python train.py --n_layer=13 --n_kv_head=12 --head_dim=32 --vocab_size=2048 --positions="rope" --init="normal" --init_std_qkv=0.0315 --init_std_down=0.0141 --lr_mult_up=0.744 --grad_clip=1.0 --decay_fraction=0.677 --doc_mask=false --dataset="wikipedia_en"
MLP neurons of a small language model. Each row is named by its layer, matrix (gate and up: input weights) and neuron, and shows model dimensions 32-95. Each number is 128 + 24 x the weight over its row's rms, rounded and kept within 0 to 255. A neuron's up and down rows have the sign that makes its largest values positive.
After each neuron's rows, "fires after" lists the tokens most often just before its 100 highest values on Wikipedia text that the model never trained on.

L5.gate494 [129 117 137 128 155 113 129 133 136 123 163 138 146 116 132 119 119 139 122 158 175 126 140  83 160 129 141 124 129 140 115 129 146 103 170 166 118 121 110 171 111 118 118  88  79 138 104 152 152 137 127 104 121 131 193 120  95 102 122 112  87 129 140 142]
L5.up494 [107 103 154 154 137 114  88 119 177 121 186 131 130 120 115 161 143 116  97 152 125 124 121  94 138 107  97 131 162 161 123 140 107 110 119 153 124 131 131 129 104 139 126  95 155 136 108 143 172 127 165 140  77 125 137 139 154  99 133 110 103 112 141 143]
fires after: "p", "s", "R", "ve", "c", "n"

L2.gate307 [125 137  91 117 112  64 171 130 151 149 152 146 123 163 180 126  87 103 182 177 185 147 148 121 134 111 107 123 136 138 115 136 101  84  89 120 153 116 142 109  93 152 121 127 137 175 139 162 144 129 165 129 148 131 169 123 108 146 122  88 134 132 113 176]
L2.up307 [115 181 132 156 106 129  81 140 107 125 110 102 122 116 142 143  90 117 122 124 167 118 130 110 108 140  73 136 130 111 100 157 138 129 182 120 103 104 165 124 133 118 101 113 149 141 122 156 135 162 118 126 140 124 113 115  83 147 137 120 123 150 143 102]
fires after: " ", "-", " ("

L3.gate411 [113 111 109 137 141 112 125 117  93 125 130 150 130  94 156 106 111 122 130 104 139  95 108 164 155 118 124 186 124  96 116 164 108 156 141 109  97 151 116 147 110 152 158  80 114 146 126 183 142 145  77 116 132 149 146 148 128 125 153 149 130 144 116 120]
L3.up411 [149 121 120 178 105 108 113 105 120 163 146 142 125 165 141 104 143 122 160 134 138 156 143  97 132  96  96 159 146 121 125 130  98 128 146 144 120 122 120 151 100 175 158 179 100 152 131 146 101 152 119  88 136 180 143  92 124 126 149  90 133 172 147 138]
fires after: " ", " (", " C", "C", " p", "Q"

L3.gate715 [125 118 175 136  71 113 133 163 130 133 124 108 121 115 141 139 111 143 115  91 138 128 140 101 128 127 156 101  90  70 129 116 137 142 128 129 126 126 119  93 142 107  95 101 103 145 116 120 173 129 126  96 124 165 107 105 172 121 163 179 155 104  87 148]
L3.up715 [118 134 105 154  99 106 116 140 142 158 129 108 112 115 122 126 114 124 137 147  79 151 156 160 155 145 119  93 144 173 180 184  81 128 142 144 159 130 128 163 112 110 113 129 145 111 137 139 131  83 116 132  82 109 158 113 104 119 107 142 150 141 114 122]
fires after: ")", "-", " ex", "al", "s"

L3.gate925 [ 83 156 115 143  88 115 152 109 122  96 113 172 158 110 127 113  84 158 113 118  93  82 117 142 127 163 138  94 111  89 111 112 136 109 129 182 132 146 141 133 130 130 139 104 155 166 145 116 137 141 130 133 151 135 168 111 125 139 177  91 142 133 161 173]
L3.up925 [121 108 118 155 125 123 152 112 146 174 129 135 148 116 152 158 118  47 122 187 134 121  92 118  82 127 144 110 116 118 102 104 132 113 152 131 147 155 129 117  98 132 136 147 146 142 111 125 133 135 115 134 119 151 179  80 128 107 116 140 150 170 132 175]
fires after: " ", ".", "ro"

L10.gate298 [134 109 124 166 140 157 117 100 100 121 152 161 165 164  84 132 124 163 140  87  98 115 100 107 108 142 101 145 123  70 138  88 106 131 121 143 133 102 109 146 111  97  87 115 156 156 202 110 131 135 116 109 113  99 151 118 147  65 119  71 128 161 118 112]
L10.up298 [129 118  78 118 152 114 113 179 105 116 118 121 160 100 148 124 154 102 124  92 136 149 128 167 116 108  83  93 103 133 104 128  89 117 134 145 120 193 116 136  91 151 114 136 113 150 179 121 141 113 149 126 104 117 117 163 121 150 108 125 142 136 128 129]
fires after: "\n", " \"", "'", "."

L5.gate144 [119 118 110 140 145 132 157 111  79 165 151 168 101 119 132 136 147 129 159 160 167 119 152  92 138 141 118 159  96 121 158 154 140  75 106 170 119 126 132 117 133 128 136  85 151 170 125 115 116 122 138 115  90 115 140  87 154  92 134  89  89 113  97 117]
L5.up144 [115  99 110 116 138 188 122 139 184 158  53 134 158 121 159  70 155 131 141 135 130  84 121 133 151 124 134  96  72 141 162 125 114  90  98  97 113 140 140 118 140 112  86 147 111 102 141 168 141  99 130 132  85 121 131 127 134 133 165  91 117 151 136 170]
fires after: " de", "st", "e", " De", "de"

L3.gate215 [100  90 159 125 151 153 139 122 141 119 169 114 126 103 105  80  65 162 126 113 133 116 111 122 148 113 136 132 152 145  88 112 126 134 148 145 138 127  60 119 129 138 154  76 135 109 140 132 107 183 163 107 130 121 123  94 130 138 143 160 107 128 132 127]
L3.up215 [ 83  95 164 126 155 153 183 134 165 129 135 157 112 142 137 130 135 156 123 158 130 125 139 147 114 116 123 160 136 111 131 117 146 149 147 124 141 120 137 161 123 116 154 103 149 104 117 124 108 123 112 116  90 116  99 117 146 165 106 148 149 159 126 120]
fires after: " ", "-", "S", " S", "L"

L3.gate716 [126 101 142 122 128  93 135 117  70 129 154  96 119 163  84 122 140 115 152 146  90 154 114  95 151 149 123  98 141 115 108 127  80 100  95 120 159 133 124 136 125  94  96 149 163  88 146 130 164 161 169 122 100 139 112 121 133 138 181 116 156 158 147 156]
L3.up716 [ 83 124  90 102 181  99 153 141 113  93 100 104 124 111 117 119 124 139 119 115 142 101 101 130 123  99 114 108 126 132 143 134  86  76 114 147 148 110 103 140 138 145 111 102 109 118 153 106 121  99 141 103 158 147 136 122 112 115 130 104 138  93 112 122]
fires after: " con", " Con", " in", "n", "s", " can"

L2.gate273 [133  93 122 191 148 137  90 145 100 135 110  87 148 133 150 100 125  88  81 144 109 151 139  99 161 135 114 152 116 112 139 107  82 190 126 131 137 115 135  81 123 135 112 142 172 146 142 157 163 167 173 123 144 105 116 133 124 108 146 125 170 159 121 118]
L2.up273 [ 99 108  94 153 129 140 145 145 131 138 125  88 123 107 112  87  86 172 102 110 158 159 119 113 165 124 174 109 160 104 104  81 102 138 134 123 158  93 170 101 149 147 150 169 129 147 116 148 113 149  87 111 180 112 130 142 105 136 119 133 167 151 146 109]
fires after: " ", ",", "\n", " New", "|"

L4.gate329 [108 125 132  92 143 127 103 165 148  96 127  94 157 158  96 167 117 143 145 123 122 145  93 113 180 115 132 123 105 128 144 111 125 111  99 146  98 173  83 117 131 128  99 120 151 124 154 107 149 130 113 135 111 107 149 159 147 110 116 122 111 113 134 178]
L4.up329 [123 142 157 106 128 124 103 107 158 124 113 140 162 150 154  62 125 144 118 122 122 127 145 109 122 130 164 120  99 110 149 144 119 130 121 172  94 112  92 121 123 186 152 117 126 143 161 142 166 126 119 106 145 112 157 126 133 144  84 146 156  99 137 119]
fires after: " ", "m", " M", " S", "s"

L10.gate274 [174 147 128 123 116 122 166 133 153 122 119 109 139 138 150 119 100 152 110  95 110 139 144  82 161 123 155 145 121 147 111 112 100 172  96  94 122 105 137 149 147 161 117 113 137 112 162 128 112 144  82 100 147 123 149 111 114 117 137 147 136 106 160 126]
L10.up274 [ 97 122  89 175 127 153 104  99 170 125 134 144  96  58 142 139 125 134 150 127 111 123 179 152 119 120 187  91  92 120 114 143  87 158 165 138 170 121 148 133 131 116 152 145 124 154 133 162 157 163 130 143 154 125 133 112 102 123 151 148 127 106 109 190]
fires after: " ", " to", " a", " or"

L3.gate671 [102 150 161 128 134 162 154 138 154 100  99 129 113 162 108 117 144 105 145 129 122 149  88 139 138 149 160 109 105 140 118 104 140 178  61 165  71 186 141 131 116 136 111 142 148 158 134 184 167 120 137 100 139 121 161 139 151 168 108  84 144 142 131 149]
L3.up671 [136 111 162 106 107  79 131 129 119 135 101 138 104 133 110 148 122  89 142 142 125 160 135 165 202 176 131 119 143 124  90 105 127 118 113 106  90 117 131 169 122  91 120  72 114 111 110 142 135  91 112 160 112 159 139 150 128 145  78 130 167 118 132  96]
fires after: " the", ";", " ch", "th", " h", "ha"

L7.gate608 [175 106 125 122 125 157 130 125 154 153 145 103 150 163 107 150 106 132  75 113 152 187 148 102 119 138  85 118 110 146 119  99  98 154 120 141 158  92  75 180 148  98 185 110 113 109 129 141 116 123 111  95 154 141  62 148  96 150 117 112 144 105 150 122]
L7.up608 [152 111 106  81  95 145 127 132  90 133 117  89  96 152 106 148 160 151 102 127 148 124  79  96 103 130 127 169 127  99 103 157 169 116 125 112 113 130 106 125 121 118  86 123  99 131 164 149 157 132 139 152 134 140 114  91 150 150 104  97 121 107 158 156]
fires after: "s", "c", "ga", "on", "pe", "I"

L3.gate649 [151 108 140 116 110 154 167 128 114  98 151 102 124 170 116  94 169 144 144 137 183 145 123 159 140  86 120 150 133 111 130 125 102 152 121 134 141 122 116 170 123 186 105 124 105 136 158 176 158 178 117 122 148 150 137 147 124 109 172  80 109 120 149 155]
L3.up649 [118 122 160 172 108 120 134 130 130 105 147 123 119 125 121 113 139 112 115 150 166 156  99 114 143 119 153 122 116 103 151 115 128 159 162  97 138 112  99 168 113 123 151 144 108 114 161 120 159 132 160 135 136 162 132 109 143 138 113 151 119 151 156 145]
fires after: " ", "-", "s", " \""

L7.gate93 [116 137 106 152 125 155  86 133 100 100 154 137 152 115 123 151 125 138 144 127 105 157 118 136 125 137 155 128 143 119 135 113 181 133 102 132 134 136 122 155 122 113 153 133 147 125 112  91 149 147 124 139 103 132 156 119  97 109  92 125 113 100  84 191]
L7.up93 [164  69 118 123 139 164 165 105 150 106 106 170 164 133 133 155 131 109 114 106 126 111  82 134 105 163  94 136 154  84 118 100 149 156 129  83  90 160 110 135 100 126 138 113 108 105  93 162 159 103  93 114 108 192 160 132 164 101 147 158 120 172 142 134]
fires after: ".", " |", " 2"

L5.gate689 [109 184 129  86 151 120 124 160 125 139 119 116  98 178 123 169 103 147 134  96 153 132 134 104 156 173  90 136 107 132 131 117 177 116 153 108  99 122 122  89 101 138 113  87 115 134 117 149 166 137  73 102 154 132 114 130 127 149 121 130 167 108 106 101]
L5.up689 [ 99 147  89 116 139 117 120 124  95 125 132 112 111 184 101 118  93 118 123  90 118 148 121 135 128 142 118 127 126 137 143 164  92 143 139 100 115 123 114 136 126 103 139 129 144 131 142 135 118  74 128 147 152 123 145 112 104 143 124 153 125 121 147 127]
fires after: " comp", " to", " ex", "s", "ff"

L4.gate208 [ 93 122  78 112 132 143  76 114  85 148 144  75 110 123 110 114 119 133 115 144 140 144 134 141 108 144  87 132 149 120 149 118  87 141  92 121 122 126 132 120 147 126 181 147 132 153 102 141 138 127 130 129 141 132 115 102 154 125  96 153 148 117 112 129]
L4.up208 [ 89 114 111 167 101 113  69 123 143 106 152 135  82 113 139 131 116 148 107 119 124 161 110  99  95 141 170 183 127 108 132 135 105 129  80  89 154 123 107 107 131 152 167 157 148 174 129 170 130 152 120 101 144 107 101 133 127 178 134 136 142 153 166 153]
fires after: "\n", " per", " ", " de"

L5.gate293 [150 130 128 149 121 138 178 182 164 109 146 128 139 178 149 138  88 115 144 128 110 100  99 112 124  94 108 163  94 118  82 134 138 151 119 120 151 128 111 152 134 149 109 119 150  98 145  99  91 130 109 104 116 107 142 140 158 111 160 105 124 125 102 141]
L5.up293 [ 95 146 164 159  65 102 106 157  97 112  91 143 149 113 182 107 114 110  95 136 148 145 129 123 119 168 132 111 139 115 126 141 137 125 173 104 124 120 129 163 109  92 129 139 167 123 121 124 158 101 140  95 112 146 144 149  91 133 122 167 149 140 133 123]
fires after: " ", "l", "mu"

L2.gate588 [117  98 124 147 123 119 138  83 132 124 144 121 126 140 148 123 158 143 128 142 137 124 122  79 121 120  77 142 122 100 155 136 142 136 143 122 167 133 146 165 155 130 112 102 145 106 181 117 112  94 175 152 110 128 137 114 149 168 149 143 152 144 127 120]
L2.up588 [ 88 105 159 116  81 130 153  84 104  96 162 103 114 117 136 111 135 143 150 120 123 182  98 178 134 175 117 124 154 106 136 132 127  81 122 105 160 181 135 130 128 108  98 135 121 101 152 137 135  99 139 143 118 140 105 138 144 157 105 161 158 125 125 124]
fires after: " ", " P", " d", " f", " C"

L4.gate166 [113 156 108 140 153 100 173 140 134 119 130 124 115 120 164 125 120 131  94 126 149 111 117  72 103  98 135 172 139 120 137 125  85 141 102  73 118 124 124 134 130 143 118 137 141 107 119 120 135 160 108 167 105 156 158 121 130 160 166 136 125 164  98 115]
L4.up166 [104 118  80 114  94 168 136 123 174  97 131 169 112 131 117 103 140 131 143 109 148 171 122 146 156 110 174 168 155 121 158 116 116  91 116 132 118 106 107 141 159 142 145  93 133 117 137 158 157 101 128  98 149 140 167 128 114 118 123 150 130  96 124 146]
fires after: " ", "z", "ab", " to", "ch"

L2.gate165 [153  93 111 176 163 114 160 146 145  84 116 116 153 167 131  99 139 134 113  73 134  78 120 132 123 113 115 101 134 143 126 158 152 165  90 132  80 124 139 148 129 160 153 167 115 190 148 169 120 105 153  69 116 114 132 141 177 101  93 139 137 145 105 122]
L2.up165 [151  87 121 150 150 113 129 129  94  99 103 118 145 125 136 155 136 112 156  93 111 130 108 153 145 126 131 126 143 112 156 134 160 143  83 134 104 135 127  89 126 168 115 152  76 155  79 155 153 112 126 149 134 136 134 140 133 112 141 139 156 134  99 139]
fires after: "ev", " b", "ul", "c", "il"

L5.gate15 [100 150 121 178 115 101 143 174  93 163 181 123  84 152  94 164 147 108 184 147 140 160 120 129 150 177  69 127  98 117 112 142 131 137 158 113 145 161 154 126 105 123 177 119 170 124 109 126 128 148 125 111 123 139 121 112 193 142 106 122 139 148 123 136]
L5.up15 [ 92 109 120 147 156 124 134  84 124 124  90 123 144 158 182 107 157 160 110 135 124 182 164 114 115 122 160 114 116  93 122 141 120 107 120 149  89  82 152 122 136  93 132 144 118  69 123 131  98  97 132  97 123 111 137 127 118  90 155 157 118  97 113 136]
fires after: " Al", " F", " De", "le", " de", " Nor"

L4.gate66 [108 157 125 120 135 105 112 145 103 142 159 117 166 135 135 125 115 100 149 111 142 136 129 143 143 120  98 125 113 132 167 150 130  96 191 125 154 107 148 126 149 127 150 122 104 149 109 154 142 143 101 129 162 135 140 121 131 113 126 142 115 123 122 130]
L4.up66 [113 140 123 136 119 136 154 111 116 127 107 162 104 120  71 161 169 126 136 162 123 124 108 172 100  93 119 153 127 134  91 162  84  89 140  99  95  99 133 137 160 137  84 115 123  88 118 160 150 136 117 112 124 126 132 117 155 159 121 169  97 148 112 152]
fires after: "e", " pro", "re", " E", " "

L7.gate601 [113 165 155 166 131 108 127 131 130 135 107 166 140 149 157 130 103 128 141 134 125 153 152 159 115 107 127 163 117 110 153 157 122 197 127 139 148 148 152 125  68 157 112 119 172 158 160 100 160 142 124 123  89 137 101 109 110 133 134 140 163 112 134 114]
L7.up601 [132 174 133 176 120 124 131 149 124 127 128 150 107 175  92 125 100  92 134 151 111 151 143 130 123 146 148 149 135  99 101 110  95 126 133  99  99 108 136 165 107 121  98 112 158 155 101 124  80 124 108 138 111  90 133 114  65 126 131 138 121 127 146 137]
fires after: "\n"

L4.gate167 [139 132 127 124 144 103 101  95 147 134 179 131  83 122 116  97 161 110 145 131 146 148 115 119 116 137 109 152 131 116 120  91 108 118 116 165 128 139 152 141 181 157 116 103 123 130 180 155 164 108 135 109 135  84 150 169 102  76  79 147 142 122 113 105]
L4.up167 [150 130 132 129 135 147 104 127 131 150 117 116  82 113 125 152 140 100 148 125 145 159 158 135  93 135  82 135  94 125  87 122 104 145 141 136 139 140 143 111 167 155 184 133 140 128 163 156 147 145 116 158 116  99 159 142 131 129 108 136 113  98 113 153]
fires after: ".", "=="

L4.gate31 [114 135 120 123 142 154 131 156 115 201 155 109 108 112  96 124 145 148 127 128 145  97 130 131 156 130  97 123  69 139 133 143  99 113 119 113 134 159 118 145 152 135  97 120 118 111 117 133 125 117 131 133 132 147 160 101 140 106 112 167 127  93 132 137]
L4.up31 [100  98 117 125 126 125  83 101  84  97 189 134 154 141 106 137 152 125 164 106 123 114 108 155 154 110 134 130 148 123 104 140 130 143 133 109 119  89 115 174 144 133 131 113 139  65 106 177  90 102  82 103 103 121 174 134  99 145 151 103  78 109 119 109]
fires after: "e", "re", " Le", " Ne", " We", "ne"

L7.gate770 [ 80 144 118 141 136 134 125 120 128 140 127 104 154 121 188 143 123 174  71 145 140 124 141 122 126 155 170 129 160 116 166 115 142 170 141 125 210  75 160 127  96 140 122 130 178 169 140 141 114 133 155 148 146 128 126 170 123 126 164 143 189 178 132 163]
L7.up770 [118 126 119  93 121 165 106 136 139 135 111 142 103 158 104 113 144 115 134 116 112 157 100 167 149 131 128 115 164  97 125  95 106 114 147 133 152 120  89 127 129 135 107 148 129 124 174 106 121 105 167 169 152 127 116 117  90 154 180 139  75 150 143 115]
fires after: "\n", "s", "O", " through", " Mi"

L5.gate454 [158 129 133 123 113 104 130 157 187 160 131 115 116  98 133 132 118 118 113 137 138 116 164  73 144 145 121 128 105 142 106 136 133 158 107 129 166 175 149 173 111 114 151 132 108 159 142 133 155 118 130  92 110 113 118 134 125 127 157 129 152 135 145 135]
L5.up454 [124  74  78 125 116 118 152 163 159 115  98 135 131 124 147 132  90  97 107 143 123 165 147 138 156 131 116 100 139 128 149 139 118 157 101 144 129 136 146 142 122  82 117 109 145 107 137  89 116 104 116 151  88 134 141 107  99 134 133  81 117 123 127 117]
fires after: "s", " ex", "ve", " at", "p"

L2.gate32 [139 126 127 129 142 159 115 119 118 164 155 100 141  79 138 105 111 122 132 109 187 159  98 137 163  94 158 157 148 155 164  72 119 137 125 131 129 137 100 160 108 126 129 116 112 131 131  96 165 137 122 150 122 125 132 121 131  97 168 145 139 130 125 136]
L2.up32 [138 121 124 135 127 162 155 143  99 103 148 149 128 172 162 159 105 149 123 113 145 134 164 132  62 122  94  93 118 102 102 138 133 122 174  84  99 145 127 117 119 143 138 162 165 117 118 138 124 143 126 112  93  97 162 144 107 146 115 101 165 158 124 164]
fires after: " ", "-", " B", "y"

L5.gate77 [121 124 110 143 153 129 141 125 123 145 121  90 168 105 118 104 135 111 105 106 110 121 112 133 112 124 114 126 133 102  73 147 117  94 128 137 127 124 182 154 119 123 138 139 109 134 126  72 124 144 107 131  82 135 112 127 125 132 133 120 102 178 123 137]
L5.up77 [130  98 125 168 110 112 109 140 160 159 139 128 151 113 126 141 157 124 158 109 119 128 123 150 144 159 136  81  90 134 110 132 113 134 168 132 164 155 136 118 140 102 155 155 157 165 124 113 118 124 123 190 108 141 143  99 168 167 121 119 133 130  94 121]
fires after: "s", "te", "c", "et", "la", " Stadium"

L2.gate917 [134 129 145 134  88 134 114 126 121 131 130 142 158 115 165 116  70 179 124 141 118 128  86  66 150  93 146 135  86 113 145 111 148 124 120  54 145 135 112 157 108 138 124 129 113 117 144 118 166 157 118 111 108 126 149 148  79 132 140  87 122 141 152 146]
L2.up917 [118 121 146 131 132 124  94 150 144 112 113 116 128 127 131 129 102 168 133 113 144 187  87 111 165 118  94 132 123  91 153 124 143 139 149  98 128 132 109 126 103 116 154 120 124 143 121 138 156 138 135 139  98 143 184 135 117 112 116 131 145 144 144 157]
fires after: "s", "vi", "S", "er", "p", "'"

L3.gate502 [114 170 141 154 124 109 149  96 132 119 165 137  91 154 123 150 139 115 144 108  95 159 156  53 138 151 150 151 139 141 148 134 148 149 111 119 141 131 189  87 134 128  85 140 171 174 140 179 136 143 134 142 134 147 116 117 129 135 124 147 102 119 123 178]
L3.up502 [148 160 158 129 117 111 164 128  79 107 136 148 106 154 113 122 133 166  83 151 122 127 152  79 124 146 114 162 145 144 146 110 133 125 111 113 133 147 154 136 129 139 110 148 150 170 130 165 166 115 119  84 122 120 129  88 117 119  92 163  77 139  85 160]
fires after: " A", " Sh", " Ch", "F", " X", " a"

L2.gate661 [132 134 120  86 160 137 117 128 167 117 121 102 125  99  95 146 140 140 115 155 171 140 106 164 120 186 148 157 123  84 129 124 129 134 150 185 138 136 126 135 121 117 130 150  94 116 118 138 141 151 138 137  94  92 102 119 115  73 141 121 127 127 151 140]
L2.up661 [150 165 161 148 131 150 113 112 158 116 148 149  92 130 155  87 117  89  85 149 100 161 105 134  78 139 144 130 158 129 143 128 112 139 125 144 151 159 109 141 133 138 100 145 133 131 147 160  97 144 176 149 145 124  87 135 138  96 138 105 139 133 127 109]
fires after: " ", " A", "M", " N"

L3.gate760 [ 80 146 127 115 153 159 128 107 120 100  98 147 117 168 118 201 124 148 124 146 109 167 135 119 158 110 139 107 159 135 123 162 109 137 114 120 124 112 114 130 153 133 140 157 144 118 122 120 100 149 159 142 181 154 116 128 131  97  71 124  77 108 109 120]
L3.up760 [141 117 132  91 107 106  76 124 134  97 131 114 135 148 108 123 109 106 104 100 134 166 117 145 106 147 126 148 116 131 157 144 133 107 134  84 123 172 133 130 142 122 131 152 136 146 140 177 158 108 146  93 141 104 134 133 153  94  89 120 126 170 108 109]
fires after: " A", " ch", "u", " Ca", " Ch", "e"

L5.gate646 [134 171 169 116 133 131 102  96 106 135 119 156 143 143 146 124 100 101 124 163 113 130 117 118 136 168 136 116 136 172 105 146  87 143 110 159 116 147 152 140 140 101 114 109 142 145 166 174 131 104 160 148 102 103 149 121 153 105 113 140 115 125 112 146]
L5.up646 [ 91 106 148  93 108 158 164 144 117 140 148 144 139 103 107 126 172  79 148  85 146 126  79 102 139 140 120 116 166  82 171 164 133 152 146 127 161 134 128 107 133 145  89 139 108 117  80 137 123 190 106 138 125 155 149 149 159 128 155 110 149 130 141 144]
fires after: " h", "ma", " E", "y", ".", " me"

L4.gate278 [159 121 125 162 145 109 105 127 157 165 123 110  96 129 151 139  98 163 104 110 127 119 141 132 102 141 139 131 146 116 130 146 109 165 125 159 152 133 154 135 124 142 149 116  89 165 124 148  81 135 154 155 146 155 131 126 166  68 126 125 108 135 131 139]
L4.up278 [145 143 103 120 116 117 137 160 154 158 168  83 132 131 143 177 127 141 130 112 147 131 124 106 139 125 105 135 179 151 179 127 111 128 135 158 129 138 132 119 162 113 118 132 109 123 157 125 119 188 135 106 150 148 125 128 139 127 155 159 128 115 130 126]
fires after: "o", " Bo", ")", " Su", "fe"

L3.gate929 [147 112 129  97 147 136 133 115  84 127 155 107  79 115 146 161 145 109 149 133 133 123  93 106 131 145 105 106 112 153 116 179  78 121 161  98 162 143  98 132  99 128 111 131 149 153 124 108 138 140 104 105 153 129 148 118 125 129 150 140 151 166 112 128]
L3.up929 [133 178 109  77 164 104  87 115  92 125 117  95  98 121 140 177 121  71 134  91 165 134 121 113 161  95 103  97 156 154 113 149 122 115 125 155 122 144 119 127 135  97 149 107 112 137 107  89 141 142 132 141 154 126 145 117 132  98 163 132 176 134 132 129]
fires after: " con", " Con", "M", " Mo", " comp", "n"

L5.gate677 [168 115 145 138 128 148 101 174  80 134 136 122 156 137 127  60 105 139  95 118 143 140 168 139 165 134 160 114 201 138  98 109 104 119 121 117 124 127  86 122 163 139 144 118 117 156 140 127 148 166 103 102 119 145  72 144 104 133 145  78 126 141 137 142]
L5.up677 [132 103 172 114  90 103  72 132  62 122 123 178 133 134 127 136 115 130 112 149 140 110 138 161  79 125 155 108 152 194 141 176 192 124 114 112 122 143 112 116 147 155 136 132 109 126 176 152 147 161 123  97 120 123 157 119 100 120 180 107 129 149 124 165]
fires after: "c", " consider", "port", "il", "on", "ar"

L2.gate946 [168  69  87 163 138 160 167 137 142 125 143  78 136 134 130 115 160 130 167  83  90 101  84  50  84 115 131 150 138 142  90 137 100 155 102 116 112  96 119  84  95 119 142 129 148 108 139 105 138 131 109 145 148 138 144 147 110 134 150 150 124 111 144 134]
L2.up946 [126 125 147  80  99 137 115 128 137 142 137 108 110 123 160 156 137 116 136  71 115 123 113 136 124 145 102 160 120 111 140 153 149 164 121 115 132  81 103 127 108  94  88 156 116 117 134  97 162 124  90 165 147 113 122 124 132 136 137 159 147 170 136 136]
fires after: " ", " (", "s", " con", "li"

L3.gate45 [124 123 137 145 160 136 132 129 158 139  93  99 105 122 132 115 105 130 121 129 109 101 126 145 134 170 119 125 154 143  90 113 137 145 115 153  95 111  84 140 156 123 102 100 103 124  93 177 131 140 149 110 121 116 147 154 118 119 169  97 102 143 160 118]
L3.up45 [ 59 120  92  89 104 111 152 136 135 146 137 119 103 150 133 134 150 133  89 168 132 141  97 143 123 119 128 157 153 144 104 160 134  73 163 140  85 109 122 101 112 184 125 144 111 140 149 113 126 156 137 119 116 144 123 119 115  88 140  84 128 138 145 136]
fires after: " ", " T", " (", "ttle"

L3.gate189 [ 62 135 134  96 145 133 129 124 105 141 152 139 135 113 107 133  98 158  52 133 173 162 109 112 149 150 179 112  97 110 135  65 125 131 163 116 157 137 126 127 116 130 124 123 162 139 121 122 138 156 135 110 126 123 178 106  59 147 127 180 120 139 128 138]
L3.up189 [ 83 148 140 163 137 119 153 141 120 130 130 149  99 142 124 132  81 147  83 145 125 148 122  78 168 153 157 131 123 114 101 105 159 137 151 131 149 134 129  92 124 128 162 139 135 126 149  96  99 163 101 138 101 116 105 133 111 147 135 146 104 155  69  89]
fires after: " ", "S", " F", " |", "in", "F"

L10.gate643 [130 157 131 125 153 130 135 119 139 178 143 104 109 126 122 112 113 103 117 111 134 127 147 150 146 142 121  97 179 121 101 141 146 101 160 118 120 112 123 138 105 123 102  80 113 133 122 147 128 108  78 129 134  86 128 107 122 134 125  86 155 119 126 173]
L10.up643 [128 159  98 167 125 107 122 106  74  90  94 126 100 100 108 107 145 143 129 172 117 115 154 131 149 117 125 132 118 152 116 126 147 127 146 133 145 164 120 118 141 158 112 103 152 124 163 162 200 180 128 145 131  96  99 110  88 114 168 117 126 166 121 123]
fires after: " ", "co", "ro", "-", "mo", "s"

L5.gate313 [119  85 108 124 123 125 138 188 131 148 117 113 214 132 106 127 134 138 135 142 143 141  96  97  95 122 157 105 152 122  96 157 139 145  92 134 153 100 167 102 121  77 179 125 114 164 181 146  98 133 109 126 147 173 113 118 156 102 115 109 127 135 132  98]
L5.up313 [113 111 108 152 109  91 159 167 122 152 146 125 172 155 145 166 113 142 103 150 138 112 118  96 166 177 122  79 133 126  70 134 116 142 137 133 192 123 152 132 127 107 137 127 157 150 107 107 147 154 112 100 155 118  84 165 122 130 131 123  83  95 160  80]
fires after: "s", "le", "p", "com", "te", " Com"

L2.gate13 [106  75 104 124 151  88 109 155  89  93 145 103 142  98 151 181 120 158  79 113 160 174 106 122 159 162 126 156 147 164 127 126 165 104  65 118 124 142 103 108 134 178  95 111 115 142 129 131 123  93 113 136 146 139 145 122 144 153 100 135 182 145 114 139]
L2.up13 [140 144 139 100 141 110 101 181 133 120 106 102 134 101 124 106 135 148 129  92 116 126 158  82 140 169 122 122 150 110  97 158 141 145  93 155 123  93  96 137 148 115 115 127 131 124  95 139 129 143 100 126 103 109 124 123 121 165 105 146 156 152 132 127]
fires after: " "